From a checkpoint of a small transformer trained on Wikipedia.
Architecture: learned positions, tied embeddings.
Training: 858M tokens, 6545 steps.
MLP neurons of a small language model. Each row is named by its layer, matrix (up: input weights) and neuron, and shows model dimensions 0-95. Each number is 128 + 32 x the weight over its row's rms, rounded and kept within 0 to 255.
After each neuron's rows, "fires after" lists the tokens most often just before its 100 highest values on Wikipedia text that the model never trained on. A number after a token or word is its count.

L8.up458 [ 87 104 150 113 110 140 115  99 152 222 101  77 106 168 137 137 123 128 162 151 152 116 123 135 105  95 139 169 121  97 101  85  94  92 108 116  96 173  80 143 141 132 122 185 103 142 148 145 177 109 122 156 189 125 146 102 183  94 113 162 136 138 172 208 118 174 137  37 151 126 118 150  38 133 100 145 108 120  90 118 151 108 130 148 131 101 108  80 166 110 122  97 114 160 160 130]
fires after: " inter" 15, " en" 15, "re" 8, "air" 8, "b" 5

L3.up18 [119  91 176 129 119 118  57  93  94 178 130 104  82 112 138 184 118 157 112 181 134 139 159 104 139 181 112 138 122 152 126 135 129 110 130 161 144 109 187 161 144 113  88 115 128 116  52 149 178 131 143 155 107 167  73  84 131 193 164 107 158  96 135 144  60 114 138 137 116 122 128  80 156 128 112 171  50  85 105  52 115  75 155 111 116 132 118 158 132 206 132  86 111 143 144  90]
fires after: "ell" 15, "ra" 9, " third" 8, " first" 7, "red" 6, " B" 5

L4.up408 [109  94 166 167 120 149 141  93  56 123 149 154 158 159  91  70 101 157 114 129 160 142 148  91 140 157 155  80 144 174  97  83 127 149 127 131 114 113 138 117 155  96  88 105 131 111 158 120 117 146 187  73 118 134 110  67 130  83 101 172 119 147 124 213 153 121 121 174 169 147 138 126 112 145 102 166  89 111 169 178 103 110 132 106 180 134  82 144 174  90 129 187 135  93 102 134]
fires after: " cont" 22, " resp" 12, " Cont" 11, " ret" 8, " def" 6, " ext" 5

L7.up89 [ 62 110 137 129 170 121 163 114 186  68  92 149 138 116 139 142  85 148 158  79 136 143 143 119  95 117  81 153 134 108 169 122  79 142 164 146 149 154 169 182 146  91 109 138 137 180  33 112 131 128  81 122  78 105 143 158 130  68 162 126 137 100 130 176 143 164 134 200 184  72 136 187 106 157 114 168  89 138  71 118 119 149 124 144 214 160 146  92 143 102  97 109 121 105 143 119]
fires after: "isc" 17, "." 13, " disc" 8, "os" 7, "st" 5

L7.up1104 [159 146 152 142 113 109 114  77 137 154 186  94 138 128  82 146 150 155 100 106 110  89 104 143 138  60 136 106 114 125  81 101 149 148 175 131 145 149 166 133 120 158 113 137 105 128 165 116 142 136 145 139 142 123  72  84 148 146 133  53 152 104  95 174  92 127 138 135 126  86 129  91 103 131 111 139 147  98 169 139 142 174 125 162  98 108 130 148  58 177  99  88 131  95 143 160]
fires after: "n" 38, "ans" 8, "ar" 4, "ul" 4, "orn" 4

L3.up674 [124 168 132 196 153 130  53 161  95 144 140  78 164 146 102 110 133 122 138 133 189 115 193 163 129  97 142  72 155  87 173 133 116 147 107 207  89 119 138  93 131 102 117 106 142 139 166 127  85 131  86 125 121 151 145  84 103  74 168 138 135 138 165 138 159 106 154 155  76 167 167 143 180 203 120 108 124 104 137 141 108 160 131  95 135 156 135 121 163 126  85 185 103  92 105 185]
fires after: " M" 18, " N" 17, "- N" 9, " n" 6

L9.up1102 [122  92 164 158 114 139 152 152 153 127  98 101 103 137 141 119  67 128  99 186  78 161  90  62  96  75 183 171 115  69 135 149 156 145 129  99  77  84 143 147  75 144 159 233 201 153 116 151 154 130 110 116  89 148 140  86 101 116  85 133 109 158 117  78  48 170  55 113 149 105 136 122 171  92 125 102 104 136 131 106 139  80 114 155 145 111 152  75 136 133 157 131 164 114  75 155]
fires after: " re" 18, " Re" 11, "re" 9, " Me" 5, " X" 5, " pro" 5

L8.up469 [166 116 107  30 130 158 159 142 145 188 131 113 121 170 121 109 210  42 101 150  89 107 122 127 144 125 106 110  78 144 162 123  94  79 112 127 153 125  78 123  90  98 186  84 107 130 129 139 156  81  95 151 134  83 168 112  86 127 125 114 118 139 146 107 145 121 146 115 103 149 178 163 130 136 114 108 104  89 138 156 143 141 197 155 122 127 174  71 215 141 113 152 146 190 131 115]
fires after: " h" 31, "eat" 9, " g" 5, " in" 5

L4.up904 [ 67 110 126 102 125 116 117 151 117 190 103  72 160 167 137 129 114  82 174 123 118 132 114 112 138 100 116 193  74 150 133 123 139 148 102 123 123 131 126 105 103  85 132 159 118 164 130 161 129 149 126  78 117 150 108 138 101 158 113 129 108 128  91 136  36 141 102 112 121 119 145 192 166 126 194 151 107 117 185 150  99  99  63  79 131 120 102 117 148 138 184 180 145 132 150 125]
fires after: " L" 25, " N" 12, " n" 6, " l" 6, "N" 5, " p" 4

L3.up349 [153 115 146 141 161  94 128 129 166 157 149 120 113 101 113 119 152 123 186 116 139 164 100 166 111  70 138  77  44 109 159 113 106 151 139 160 127 115 137  99 126 193  73 114 127 125 163  83 141 124 182 198 151 119  57  86 113 106 129  67  80 132 169  78 157 150 110 119  90 136 151 200 179 144  83 112 116  85 213 128  63 144 121 148 140 138  83 105 105 153 158 179  80 166 134 117]
fires after: " l" 36, " h" 12, " L" 10, " w" 9, " | L" 4

L7.up565 [ 94 115  64 118 129 133 135  78 115 115 139 114  98 154 113 138 132  81 152 159 130 148 170 117 146 182  82  80 139 118 166 140  64 121 138 171 175 128 133 143 148 155  98 137 149  90 111 122 120 145 102 156 128 123 116 137 131 150 117 131 164 204  88 120 155 153 114 135  78 136  65 122 138 164  97  54 110 149 170  92 163 170 125 151 162 155 108 127  73 139 105  81 133 156 164 159]
fires after: "at" 32, " Bas" 7, "al" 5, "ad" 5, "c" 4, "b" 4